Weights of a small GPT-style language model, trained from scratch on English Wikipedia.
Size: 9 layers, 5 heads of 128 (1 for keys and values), MLP 2560 SwiGLU, vocabulary 16384, 74.1M parameters.
MLP neurons of a small language model. Each row is named by its layer, matrix (gate and up: input weights) and neuron, and shows model dimensions 0-95. Each number is 200 + 20 x the weight over its row's rms, rounded and kept within 0 to 999. A neuron's up and down rows have the sign that makes its largest values positive.
After each neuron's rows, "fires after" lists the tokens most often just before its 100 highest values on Wikipedia text that the model never trained on. A number after a token or word is its count.

L5.gate280,184,167,184,187,210,217,212,219,213,195,212,208,178,221,195,182,181,203,190,185,194,217,221,203,216,201,207,180,195,216,196,215,254,193,194,226,212,219,190,189,194,189,207,179,204,218,176,217,221,193,171,184,173,191,245,181,197,182,196,210,204,182,208,187,199,198,226,233,193,249,175,196,194,201,190,208,201,221,208,251,198,191,207,203,202,199,197,187,179,252,227,154,210,217,224,180
L5.up280,164,203,226,214,178,198,225,193,209,209,179,236,195,172,198,191,199,190,199,188,221,162,177,228,226,196,197,203,179,195,169,192,206,177,229,193,232,183,233,203,221,225,176,201,214,205,207,179,150,175,224,212,207,207,195,182,188,227,182,192,204,200,215,202,215,188,191,198,185,194,184,204,238,238,190,201,176,220,181,187,214,179,197,198,189,179,180,213,239,216,187,240,201,191,159,206
fires after: "," 48, " May" 9, " |" 7, " December" 6, " July" 5, " October" 4

L5.gate2435,177,193,217,214,188,167,170,203,227,210,211,242,181,215,201,225,196,214,197,203,195,215,192,198,177,174,175,195,197,210,210,187,207,187,215,226,204,199,213,206,207,201,174,235,175,193,219,194,211,210,185,194,175,187,183,230,152,165,200,229,188,188,200,184,189,187,197,227,219,189,195,196,186,188,202,225,182,232,206,193,215,205,209,211,194,184,177,237,201,185,194,220,190,199,168,181
L5.up2435,205,192,183,180,226,206,181,202,187,237,178,203,243,205,195,187,187,200,231,210,185,193,203,211,171,179,182,205,181,204,189,188,181,227,199,208,200,203,204,220,207,211,194,187,201,237,191,210,226,184,171,223,205,227,212,201,180,178,203,209,230,210,194,169,177,218,201,166,197,208,210,217,195,202,200,202,240,213,208,228,215,191,205,217,163,177,201,212,221,192,214,225,219,182,194,207
fires after: " |" 30, "." 25, " " 22, ":" 6, ";" 6

L5.gate1054,238,218,190,186,250,243,204,190,218,224,217,195,194,218,175,195,230,186,211,234,195,218,215,180,222,201,203,205,193,233,186,188,188,197,193,181,192,212,176,204,245,227,211,180,179,213,241,205,219,211,209,201,196,160,228,183,193,229,177,187,219,187,202,187,189,184,231,207,181,204,233,177,235,227,171,206,205,240,203,207,186,193,185,199,187,219,231,183,215,190,190,198,187,206,213,189
L5.up1054,218,208,178,251,200,187,232,192,211,194,197,172,177,200,234,164,196,210,205,161,188,186,224,197,234,180,193,206,212,192,178,203,243,206,216,198,180,213,221,219,233,198,176,180,226,185,203,209,181,180,236,231,185,173,167,183,174,200,169,197,190,213,188,199,186,199,187,195,222,207,213,187,211,193,201,217,194,215,195,225,163,220,205,180,217,227,251,176,186,172,214,207,236,208,217,202
fires after: " " 38, " |" 19, "." 10, "," 6, " Report" 4

L5.gate1889,227,185,181,171,179,209,140,188,199,196,175,209,184,191,221,211,199,209,195,183,176,203,213,217,198,200,190,197,199,212,184,196,239,184,179,198,198,219,202,222,209,216,204,205,205,214,183,230,207,228,202,219,179,169,204,199,181,165,172,230,172,189,204,202,201,194,195,190,202,206,178,166,195,183,181,225,193,169,188,214,237,188,205,180,195,203,201,199,185,242,199,181,204,205,198,222
L5.up1889,230,186,186,199,199,216,173,195,195,187,195,196,207,190,212,197,234,202,188,155,191,155,171,160,190,198,181,197,179,190,217,200,219,173,204,178,223,185,249,183,187,222,223,202,228,165,179,208,193,186,186,191,210,198,198,209,204,192,205,205,202,173,172,190,210,200,223,183,205,232,231,191,201,178,190,205,162,201,192,210,192,162,227,193,169,220,172,193,172,214,187,253,207,192,208,174
fires after: "." 31, "," 27, ":" 4

L5.gate598,165,205,235,174,197,221,237,204,168,201,229,224,205,221,220,212,208,224,193,210,202,205,191,164,226,163,181,169,180,166,186,200,208,202,191,239,195,193,221,210,203,227,192,199,180,199,216,210,224,199,207,208,172,227,211,212,197,169,178,180,157,200,203,169,178,186,197,200,187,259,184,237,182,193,204,223,185,203,173,183,200,143,188,188,174,217,202,172,207,211,179,219,222,210,194,208
L5.up598,218,206,170,191,198,189,183,224,197,203,185,201,223,191,243,201,197,218,194,215,173,207,201,167,218,233,219,199,174,212,256,199,187,180,197,231,222,220,218,206,212,176,214,193,179,180,242,216,178,191,194,199,177,183,214,191,181,183,199,186,202,199,261,205,208,197,184,204,201,210,194,197,190,212,226,187,221,196,209,238,165,187,210,232,199,203,188,189,195,201,224,184,213,196,198,199
fires after: " " 31, " |" 22, ";" 15, " –" 6, " -" 5

L5.gate1807,204,190,179,185,212,202,171,213,207,214,220,221,195,169,190,217,214,185,203,186,226,226,172,198,218,219,188,212,206,228,181,194,207,194,200,198,233,199,202,226,209,198,190,218,208,190,185,175,210,194,210,194,200,181,242,216,183,211,200,230,198,180,177,210,209,231,181,179,225,230,247,197,176,200,213,196,199,217,219,176,177,234,179,223,141,188,180,182,193,219,222,189,209,175,175,161
L5.up1807,231,200,223,212,200,216,181,160,204,180,201,190,238,177,215,213,196,198,191,208,209,242,191,216,205,188,225,203,186,179,253,161,194,188,199,241,193,190,197,206,146,186,231,197,192,238,201,184,221,205,212,241,189,213,219,154,204,208,186,190,198,171,182,189,198,217,199,198,224,175,190,205,205,210,187,222,231,157,176,204,251,207,172,181,195,179,160,208,185,191,196,208,208,186,188,185
fires after: " " 39, "2" 7, "1" 6, " of" 5

L5.gate328,190,195,223,222,202,205,213,207,185,178,188,194,234,230,200,181,204,189,179,184,198,195,189,184,169,195,190,213,195,158,197,204,181,186,204,189,205,188,184,199,194,198,226,194,193,215,190,210,205,187,222,202,182,183,199,220,195,204,164,187,213,208,211,199,157,203,192,194,183,172,201,154,221,189,241,199,195,199,214,237,229,208,231,184,209,209,188,154,188,181,201,175,188,194,213,217
L5.up328,223,229,183,185,207,225,216,221,206,187,188,227,196,182,260,225,247,200,199,197,194,230,227,178,209,179,198,217,224,228,179,185,192,178,176,208,216,168,190,190,239,250,220,208,214,192,141,205,199,193,187,153,169,203,225,200,188,137,220,173,154,205,193,196,245,197,209,194,193,200,191,173,207,209,216,218,180,189,215,180,212,234,196,223,223,200,209,205,190,199,195,242,201,181,217,231
fires after: " " 30, "–" 12, " of" 10, " –" 9, " under" 5

L5.gate2542,219,155,201,210,192,225,187,197,195,181,196,165,203,206,204,220,204,213,180,206,202,188,218,204,173,182,217,230,200,178,192,211,190,211,201,195,194,229,174,205,192,214,195,159,205,158,208,194,228,177,202,183,194,178,185,207,198,200,192,193,217,201,185,235,217,201,214,218,213,163,222,192,176,184,216,227,198,216,170,203,185,200,178,193,181,198,193,216,179,144,200,187,196,185,194,172
L5.up2542,198,168,217,224,193,220,174,186,209,227,238,187,199,213,196,199,191,191,229,217,170,199,202,227,159,194,206,219,221,143,223,160,226,139,223,229,209,242,189,208,198,208,176,177,203,219,189,208,205,195,202,220,220,195,197,188,240,208,192,164,232,187,172,242,225,186,219,201,182,206,211,196,195,161,183,213,208,242,156,223,211,183,203,187,188,236,204,175,193,186,225,209,236,172,177,196
fires after: " " 68, " (" 10, "20" 6

L5.gate2473,235,223,218,212,182,197,219,214,188,187,223,218,190,216,233,194,164,181,213,205,203,176,212,212,191,185,184,231,196,204,190,222,207,251,221,225,237,182,202,188,175,209,208,218,210,223,227,217,197,208,209,180,164,222,178,159,189,183,240,201,236,211,231,192,199,204,194,199,179,157,158,222,191,220,205,183,236,211,185,188,217,186,192,195,202,230,215,197,211,198,203,225,182,208,198,204
L5.up2473,222,219,201,175,195,171,204,188,177,221,199,222,169,225,196,191,188,189,190,172,225,219,195,207,185,246,169,192,186,199,170,217,193,164,198,175,210,197,207,164,193,216,203,202,202,188,195,191,219,206,228,163,234,230,213,207,220,205,184,213,227,222,197,196,207,217,170,232,213,203,209,186,167,178,169,211,206,189,135,214,196,180,197,230,200,216,186,160,172,233,211,212,220,198,183,124
fires after: "." 29, " (" 28, " " 6, "×" 4

L5.gate290,203,232,167,199,203,200,221,197,166,167,181,225,163,209,180,210,196,213,183,215,198,217,200,217,250,192,207,160,149,175,164,219,210,172,196,212,211,205,222,220,224,213,218,204,195,215,207,202,196,184,198,182,222,204,209,204,228,199,186,197,184,187,242,162,188,183,202,199,219,222,220,188,200,211,208,212,228,197,233,174,186,196,170,208,201,218,201,242,195,202,228,218,197,169,217,206
L5.up290,171,186,195,207,206,219,218,188,201,178,203,183,179,190,213,176,194,253,190,198,205,164,178,166,216,207,202,186,203,182,201,208,175,199,218,208,192,182,199,182,191,209,167,184,212,192,190,164,211,208,173,195,189,193,160,221,194,217,209,202,220,226,230,162,232,209,208,236,200,200,204,212,227,191,200,189,204,176,212,217,188,230,167,189,205,186,202,220,171,201,201,199,190,263,207,215
fires after: " |" 24, " There" 11, " there" 10, " " 9, "There" 7, ":" 6

L5.gate2176,188,160,219,207,217,228,185,199,187,191,234,199,193,205,249,220,203,189,191,165,221,169,248,217,249,229,212,158,192,170,210,171,150,220,147,223,207,183,178,206,187,229,193,213,228,219,212,190,218,194,202,214,210,198,149,199,185,202,217,177,194,177,196,163,216,204,201,209,198,164,217,220,214,208,213,232,188,186,195,192,209,177,186,206,204,196,227,207,192,178,199,240,201,218,209,205
L5.up2176,176,160,219,229,213,198,197,178,218,195,244,202,189,210,188,198,213,172,176,249,189,214,192,180,207,205,174,217,200,218,179,181,222,171,159,226,202,191,233,179,223,201,192,231,185,212,187,244,196,213,201,197,190,190,200,204,232,163,190,194,194,192,204,172,247,176,185,173,207,172,202,188,221,228,206,211,209,235,214,223,164,235,211,194,219,185,184,189,200,221,183,192,228,204,205,218
fires after: " |" 63, " " 6, " of" 4

L5.gate1364,197,211,201,168,173,233,181,189,201,207,195,206,212,232,213,210,198,202,203,205,167,173,162,189,207,225,183,220,203,161,213,191,196,224,192,191,182,183,171,190,208,201,207,217,190,233,190,200,178,161,178,204,195,181,240,179,203,187,223,215,185,198,204,198,221,202,181,224,189,202,191,192,220,200,228,223,162,193,201,186,217,201,219,230,204,185,205,187,182,161,257,193,217,156,150,199
L5.up1364,210,246,215,188,211,192,213,182,218,234,184,186,208,180,222,189,172,225,184,215,175,185,153,225,212,221,163,177,195,215,195,203,186,202,160,234,204,194,203,220,210,168,224,206,182,208,209,183,173,231,210,173,213,168,190,186,229,192,186,207,170,169,183,185,196,213,190,167,182,191,197,200,178,186,209,186,171,194,230,222,202,235,174,197,205,174,195,195,212,201,216,229,208,159,227,201
fires after: " " 77, " World" 5

L5.gate2180,222,218,226,227,214,188,148,204,214,186,183,196,207,186,223,214,212,202,215,171,175,198,195,196,215,198,149,201,187,193,213,216,245,173,210,222,197,200,206,234,190,219,189,218,194,203,211,195,221,202,235,214,208,194,174,223,197,187,195,227,178,226,159,187,244,227,224,191,179,211,191,165,200,218,192,223,191,194,212,188,202,203,194,226,192,205,216,194,201,181,153,194,191,212,197,208
L5.up2180,177,198,217,191,208,193,193,214,169,208,216,210,233,181,205,209,243,219,194,190,214,248,213,214,204,163,225,162,157,190,158,209,220,210,167,192,223,190,189,181,183,188,170,205,186,203,233,200,205,225,223,212,225,198,211,227,212,188,203,194,168,178,196,217,232,193,207,230,190,173,162,177,197,162,192,204,145,176,234,207,201,215,210,204,191,189,178,171,189,220,201,205,243,222,197,219
fires after: "." 91

L5.gate783,209,182,186,204,187,196,196,208,184,186,194,199,213,211,195,204,209,171,188,172,180,222,215,220,145,196,193,197,199,158,224,224,218,185,179,232,229,222,182,185,194,243,170,200,187,211,230,249,208,171,212,203,178,199,166,173,197,181,188,200,241,203,197,196,211,204,230,169,175,203,205,221,167,182,225,193,203,200,183,220,190,158,186,199,198,205,211,219,191,192,233,175,169,204,222,174
L5.up783,191,193,200,211,171,225,186,208,205,187,196,171,208,213,196,218,214,197,236,204,224,183,202,193,188,211,191,228,194,211,188,141,154,177,233,192,191,252,185,213,164,177,192,171,178,184,196,179,210,208,174,178,194,211,205,191,216,189,210,183,213,203,187,247,221,178,183,197,188,193,214,172,220,219,188,204,202,243,151,179,236,204,192,203,208,180,181,188,216,186,178,210,235,213,179,209
fires after: "19" 38, "20" 33, " " 23

L5.gate1519,208,193,200,173,173,217,195,205,178,237,201,204,204,213,236,197,209,157,198,180,207,178,205,193,180,194,164,186,199,219,193,199,209,203,192,240,184,175,172,192,198,199,225,179,189,190,188,233,206,200,215,222,152,203,192,167,200,218,202,191,185,174,201,188,243,219,220,181,197,176,178,165,178,236,202,193,189,160,196,205,157,200,180,199,199,216,207,184,212,174,194,218,192,215,231,177
L5.up1519,176,188,178,185,192,188,194,205,211,192,171,206,198,192,194,195,189,171,207,187,220,157,229,221,178,219,220,213,213,166,203,219,191,224,221,212,185,227,211,201,212,198,191,221,183,188,197,179,200,189,225,171,191,249,167,182,182,192,151,212,181,177,185,201,177,259,199,173,218,218,123,221,192,223,221,214,242,184,183,202,206,197,194,202,229,214,227,191,209,170,198,188,185,230,195,193
fires after: "," 19, " (" 14, " " 12, "19" 8, "18" 8, "born" 6

L5.gate130,228,198,212,216,211,256,198,164,197,206,240,232,202,227,194,167,169,199,187,218,190,186,201,231,199,229,184,204,205,193,200,201,218,192,224,194,191,187,172,189,194,188,200,198,191,225,229,218,186,217,172,210,161,161,192,199,220,212,198,201,186,176,204,208,182,198,204,226,254,225,181,218,243,207,191,181,213,237,217,174,212,223,217,260,212,205,209,187,210,214,203,191,211,178,186,188
L5.up130,200,211,211,208,211,221,175,191,215,205,179,197,131,231,186,180,197,177,193,195,236,208,218,183,225,199,200,222,234,198,139,173,186,203,235,177,202,176,195,176,221,223,181,218,133,228,181,203,156,186,203,212,189,181,212,179,189,212,186,227,203,206,212,184,196,189,197,192,227,215,187,176,168,191,189,222,206,189,192,195,203,199,197,182,186,211,184,174,193,186,147,187,208,193,222,170
fires after: " " 33, "-" 8, ":" 5, " (" 4

L5.gate259,206,218,178,199,193,200,225,174,204,150,190,187,206,185,174,201,198,184,235,210,204,178,178,186,200,223,197,180,205,232,210,227,167,200,194,184,197,209,184,195,194,168,225,176,155,203,151,175,175,174,193,194,165,202,210,220,194,171,185,223,205,234,231,190,198,206,200,186,200,184,169,204,211,211,176,235,180,197,220,186,197,204,213,217,179,179,210,167,201,190,172,192,190,211,187,202
L5.up259,190,200,206,218,221,212,202,181,217,204,191,202,177,217,211,183,185,224,213,171,191,189,185,207,229,176,201,205,176,170,213,209,255,197,192,182,159,222,211,161,214,181,225,189,244,177,210,156,208,235,179,199,190,124,181,220,214,200,188,204,188,201,168,181,205,186,201,189,174,196,145,194,150,192,230,191,220,212,202,184,236,219,179,154,217,187,200,192,166,207,224,158,203,203,195,227
fires after: " |" 45, " " 15, "|" 8, "–" 4

L5.gate174,206,218,200,199,177,193,225,202,228,184,184,186,218,225,232,179,196,212,195,222,193,230,226,181,229,181,203,158,236,231,203,217,200,201,192,184,183,217,208,224,182,205,234,196,184,221,179,166,195,227,197,217,195,198,230,202,164,186,188,227,199,199,209,194,186,194,222,202,199,204,204,195,194,211,222,247,218,192,188,206,205,229,190,193,224,197,191,182,167,183,213,183,178,164,194,209
L5.up174,216,231,191,204,208,186,205,221,209,191,205,200,195,201,213,210,207,174,170,178,239,204,220,216,184,223,207,173,190,173,196,204,221,225,191,178,205,209,200,218,172,198,202,212,232,185,216,164,194,195,211,207,181,221,185,217,193,150,174,203,223,214,233,205,181,210,242,193,205,207,176,216,224,211,229,203,215,195,175,197,218,203,211,232,174,169,198,176,187,201,220,178,217,202,238,261
fires after: " " 56, " |" 19, " -" 8

L5.gate2337,200,167,190,195,183,184,204,206,196,143,225,173,212,185,226,190,204,182,226,192,171,197,172,221,194,171,200,210,181,184,193,206,214,198,191,209,230,210,199,218,232,194,194,180,179,226,200,167,227,181,202,191,183,206,213,173,212,195,198,204,186,212,216,219,201,198,192,182,207,232,155,196,188,202,235,193,162,207,175,188,201,220,180,189,204,230,203,208,211,177,188,169,178,175,194,180
L5.up2337,212,208,196,187,213,196,217,167,194,192,182,199,218,193,193,206,199,207,178,203,206,224,221,197,156,226,189,206,199,191,216,196,167,205,180,189,182,181,175,197,181,243,200,237,187,212,200,227,205,207,177,219,207,183,219,182,199,178,196,189,198,192,226,197,201,166,224,224,204,204,177,190,173,201,179,225,174,200,211,209,214,194,226,202,191,194,168,219,189,211,187,206,242,211,228,203
fires after: " " 42, "19" 7, ":" 7, "s" 6, " at" 5, " of" 4

L5.gate1636,215,215,197,155,202,211,201,209,210,166,195,186,224,195,196,185,192,252,200,206,183,204,222,192,207,226,227,163,203,198,197,201,233,224,187,173,222,213,202,196,225,191,193,208,194,195,203,219,231,207,217,211,220,196,202,207,231,154,170,209,200,208,159,192,214,194,185,197,174,208,201,234,209,209,222,207,186,187,233,165,207,181,242,224,221,225,180,204,230,197,178,182,216,197,196,202
L5.up1636,200,221,223,211,208,206,184,218,187,188,217,207,189,190,197,179,219,185,196,171,218,217,175,211,228,162,186,218,195,228,185,191,169,196,176,191,211,195,211,225,229,201,210,158,223,200,197,196,185,186,212,201,173,225,189,213,200,192,188,180,180,188,188,213,224,207,191,205,192,184,178,204,220,204,185,144,220,186,157,208,197,197,179,230,188,178,182,203,205,201,219,208,216,210,220,196
fires after: "," 35, " It" 19, " it" 7, "h" 4

L5.gate1113,193,172,223,231,208,199,160,231,189,172,207,224,195,190,202,187,163,204,175,208,183,174,210,172,162,164,186,196,181,220,208,210,246,187,157,202,216,203,201,184,194,172,193,199,177,229,220,193,247,179,196,207,220,225,181,212,192,189,194,169,244,216,228,214,197,193,240,223,194,182,151,178,198,188,186,217,188,199,231,220,191,196,222,176,203,217,210,219,187,185,248,197,178,199,221,173
L5.up1113,174,215,216,208,196,213,193,205,183,229,236,167,211,222,218,189,185,189,208,177,236,187,178,159,187,214,200,213,214,186,181,180,196,181,178,190,175,220,211,185,237,171,201,205,183,241,215,202,184,209,229,224,225,246,153,184,176,189,209,179,227,209,217,218,226,171,199,212,220,215,190,188,220,192,245,212,189,188,206,176,200,183,170,164,218,199,194,214,193,172,197,192,209,136,187,188
fires after: "–" 43, "20" 17, "-" 7, " •" 5

L5.gate2220,177,254,231,163,191,182,218,172,232,216,219,189,189,170,210,186,205,201,218,212,179,218,186,203,202,186,216,194,193,224,191,193,193,196,183,204,200,207,202,170,214,225,194,209,185,196,192,171,209,155,197,194,216,187,160,216,207,209,226,164,222,199,220,193,211,204,174,176,173,213,219,195,186,225,170,217,248,192,178,206,208,201,182,207,177,205,163,196,195,209,234,193,189,207,188,203
L5.up2220,178,211,224,192,245,224,260,188,178,200,198,174,224,171,206,179,179,209,220,200,167,212,204,222,185,182,182,185,225,198,135,191,207,228,200,201,207,175,205,178,204,208,167,223,210,203,183,197,248,206,191,172,161,217,193,191,249,216,202,196,208,230,182,197,204,156,182,190,214,214,240,225,213,196,167,200,189,190,184,196,242,181,197,239,193,201,169,178,160,215,221,177,190,210,196,204
fires after: ";" 38, " " 26, " |" 21, "." 5

L5.gate1133,190,173,182,203,177,207,191,214,190,207,224,236,215,206,188,217,207,243,228,182,171,186,174,189,182,202,253,165,211,161,171,221,185,237,187,185,202,219,199,207,211,229,208,227,213,185,169,191,225,168,238,208,178,207,162,191,187,180,217,183,202,229,199,196,180,206,222,233,179,206,145,186,171,218,198,125,206,186,242,185,207,166,207,214,185,186,177,229,188,211,205,197,217,227,213,237
L5.up1133,191,211,185,225,200,231,181,201,179,192,183,213,257,199,168,200,223,255,194,186,195,221,190,209,187,209,211,215,206,207,211,196,211,201,158,178,210,188,255,218,230,200,183,205,232,154,197,206,171,231,175,191,182,217,202,212,170,192,188,175,203,221,194,167,193,215,222,197,193,217,176,188,202,220,232,193,217,194,203,198,196,199,179,241,201,166,234,215,222,203,217,221,210,216,164,163
fires after: " It" 27, " it" 19, " is" 4, "It" 4, "F" 4

L5.gate721,192,184,187,188,190,165,228,213,194,187,199,201,198,223,167,223,222,221,244,221,207,244,190,205,218,177,192,201,203,195,196,186,186,239,185,204,213,215,193,216,212,222,217,209,186,237,134,199,208,177,177,199,210,173,230,208,208,217,192,202,218,176,184,169,191,205,163,186,197,169,191,208,211,190,204,204,191,179,215,175,199,188,199,175,164,201,195,193,198,218,197,198,229,199,218,244
L5.up721,161,206,192,198,198,201,206,165,195,169,218,198,205,209,191,179,210,207,181,207,208,199,205,211,205,204,152,223,165,193,224,226,202,194,229,195,202,193,205,215,200,214,216,157,228,186,184,202,221,194,176,187,171,193,231,193,213,178,163,177,195,181,169,245,176,173,172,172,201,202,198,198,165,230,170,170,185,220,220,191,198,204,215,208,195,193,169,205,226,202,200,176,193,246,188,214
fires after: " |" 35, " " 10, " was" 7, ":" 6, " Battle" 4

L5.gate305,196,206,203,176,192,192,187,189,201,211,179,205,176,205,202,216,204,201,199,187,218,200,208,234,230,217,181,182,180,187,184,206,195,190,186,214,231,213,209,225,227,242,178,162,205,200,248,255,195,211,167,214,171,196,182,164,199,207,202,205,190,172,172,178,205,223,221,206,221,205,176,200,183,210,213,214,215,198,175,215,163,199,240,184,165,210,199,210,202,207,206,219,179,217,189,207
L5.up305,196,189,209,145,210,203,230,199,237,192,201,214,194,228,220,198,223,182,209,189,168,189,182,246,197,205,216,241,208,202,201,184,209,215,167,195,234,199,171,215,218,215,224,215,174,188,214,205,216,157,191,211,195,157,219,206,160,196,220,190,182,194,224,179,169,151,201,202,205,226,222,209,185,216,211,199,203,196,205,198,158,208,195,180,174,182,213,198,213,189,192,164,196,208,250,206
fires after: "," 51, " SC" 4, " TN" 4

L5.gate2134,179,191,203,232,196,180,192,205,235,168,167,198,200,254,206,166,167,142,232,195,208,166,181,171,168,164,196,197,214,167,203,213,168,183,205,221,216,205,203,228,202,179,183,177,197,206,177,184,202,204,189,161,226,208,180,200,228,198,190,202,203,189,198,216,229,203,215,205,174,210,221,223,181,217,198,215,201,238,184,215,165,206,195,187,230,228,177,207,192,184,196,190,216,206,187,187
L5.up2134,207,197,205,230,202,165,177,225,218,183,177,184,184,228,184,210,168,221,202,185,170,216,208,208,168,170,207,214,189,172,192,167,229,196,210,199,211,219,184,230,175,217,183,206,154,190,185,204,193,196,151,217,200,214,219,199,180,203,197,237,205,200,192,212,187,180,210,193,210,208,210,210,199,213,181,203,190,235,162,220,235,177,225,189,192,168,206,211,193,169,197,204,225,190,201,171
fires after: "19" 31, "20" 22, " " 22, " Comp" 7, " Reserv" 5, "s" 4

L5.gate1237,200,187,231,214,202,223,195,219,196,152,209,187,186,173,202,218,210,206,202,209,166,240,203,224,192,184,187,162,193,214,217,179,175,217,186,179,190,231,196,199,214,176,198,198,192,204,213,233,205,159,226,185,180,214,208,182,201,186,221,181,199,198,234,192,215,194,168,214,197,223,229,191,187,208,182,204,200,205,185,226,234,177,193,233,240,175,218,191,189,224,210,199,217,198,224,194
L5.up1237,172,202,195,174,194,208,175,192,197,205,239,193,196,172,215,201,210,196,200,215,171,202,196,223,154,210,182,179,198,194,178,203,198,172,221,200,209,196,216,223,246,187,226,192,221,193,209,194,171,209,217,197,198,199,231,189,199,212,205,186,158,209,218,185,199,199,222,205,197,189,206,213,198,210,162,194,227,180,174,204,196,210,178,218,223,170,202,221,193,204,220,161,211,183,200,195
fires after: " " 43, "-" 12, " |" 10, " and" 4, " to" 4

L5.gate1561,201,202,192,192,166,204,225,225,202,209,219,175,195,190,186,226,190,209,196,203,200,214,206,180,189,152,190,192,191,212,220,225,237,203,182,195,179,190,213,235,216,200,181,212,180,177,205,192,200,225,210,238,204,186,194,189,199,205,191,204,209,218,205,211,150,211,232,207,186,184,235,210,190,214,177,187,208,186,229,160,170,202,158,195,227,225,193,182,178,214,143,173,219,176,203,213
L5.up1561,236,196,231,180,182,200,215,188,205,233,184,201,208,180,217,208,242,178,187,231,173,184,223,203,216,196,213,186,178,194,186,187,194,156,201,210,217,208,171,189,175,202,210,212,234,200,186,189,224,225,230,229,198,176,177,198,157,194,205,197,193,208,188,216,202,221,236,178,181,187,187,211,195,216,189,193,197,201,188,211,232,168,204,207,178,235,206,161,210,187,164,219,184,195,225,197
fires after: "," 17, "." 17, ".\n\n" 7, "S" 4, "==\n" 4, " =\n\n" 4

L5.gate80,238,207,236,227,226,206,218,211,188,186,228,204,245,181,186,200,236,188,230,202,227,231,199,209,230,211,197,233,183,178,186,179,203,193,213,190,210,198,171,238,164,204,237,209,268,202,181,208,187,202,187,192,212,203,191,188,244,193,206,172,225,200,207,224,178,210,174,221,182,192,228,206,189,191,178,210,186,182,156,210,187,202,207,221,212,190,266,197,208,199,212,199,179,170,205,201
L5.up80,230,198,212,192,186,178,195,191,190,225,272,221,203,202,195,186,221,191,198,197,199,202,183,202,244,197,203,244,196,189,199,169,184,216,184,261,213,159,214,192,184,190,228,208,228,197,204,195,214,195,201,203,196,225,196,175,189,196,184,202,236,214,188,190,252,196,155,191,232,183,191,210,178,201,184,221,178,210,234,186,194,191,213,188,178,211,243,252,196,172,198,195,192,174,182,187
fires after: " " 35, " |" 24, ";" 7, "0" 6, "1" 5

L5.gate1831,196,221,208,184,203,185,167,191,209,174,210,215,185,218,231,189,164,239,156,207,213,219,185,214,153,204,195,184,191,206,267,178,186,248,185,191,224,194,168,197,193,175,203,224,195,211,219,220,191,197,189,208,186,172,190,173,145,186,197,218,228,198,185,191,170,225,226,213,212,178,201,207,185,193,208,213,197,223,210,192,191,214,186,215,227,247,193,227,220,219,203,197,204,201,191,179
L5.up1831,160,189,186,187,177,213,235,197,240,207,235,188,186,193,252,227,175,213,231,194,203,185,208,197,186,245,219,186,185,217,205,192,204,239,178,223,172,195,181,216,189,206,222,200,216,204,212,193,175,189,163,235,210,197,202,203,225,174,167,171,199,181,241,209,181,217,207,228,202,186,237,238,179,193,177,198,222,191,174,209,206,197,200,211,205,230,199,165,193,161,169,202,198,244,203,172
fires after: " " 53, " |" 15, "." 6, " a" 5

L5.gate1313,203,193,231,208,244,175,195,189,222,202,214,214,177,224,203,207,180,225,191,169,203,221,226,215,206,209,197,176,171,225,190,191,184,187,186,210,183,188,182,200,172,212,199,173,244,170,178,208,188,188,206,200,199,180,205,216,191,193,186,210,188,207,206,225,219,212,197,191,249,228,184,225,172,181,227,200,201,220,196,200,183,202,198,222,182,212,176,195,178,169,214,200,188,200,187,215
L5.up1313,189,188,227,163,191,157,207,221,209,236,181,238,204,209,229,202,197,211,218,178,206,215,182,206,211,210,192,200,191,201,187,191,225,171,195,195,198,212,190,214,241,198,179,193,209,204,171,198,178,197,189,202,191,187,215,208,166,203,232,203,216,169,193,219,196,239,211,191,239,205,204,218,190,201,214,180,203,187,211,192,174,189,186,225,181,207,196,187,198,251,197,208,187,223,188,184
fires after: " in" 22, "," 17, ";" 11, " |" 8, " •" 6, " of" 4

L5.gate2406,196,218,196,211,196,240,179,221,207,183,214,214,193,215,198,204,257,212,253,187,181,202,237,194,186,247,204,221,160,203,198,212,172,198,217,179,201,186,190,197,187,188,195,205,194,207,207,209,256,184,212,178,201,166,180,201,212,247,199,204,208,207,219,195,219,209,234,177,183,177,218,188,225,167,198,230,202,178,153,220,213,189,199,187,232,207,192,201,178,210,215,198,191,176,227,200
L5.up2406,211,243,211,198,223,219,223,240,235,210,225,198,189,203,185,191,249,206,198,204,222,182,213,207,182,170,180,211,211,196,198,195,180,250,171,209,205,213,183,209,189,184,199,172,204,187,188,198,185,238,213,205,202,168,171,200,220,221,189,193,207,202,205,193,221,216,183,183,200,198,188,174,188,168,221,232,186,159,206,199,185,188,206,210,209,218,180,203,181,186,225,241,198,154,182,216
fires after: " " 54, "–" 6, " (" 5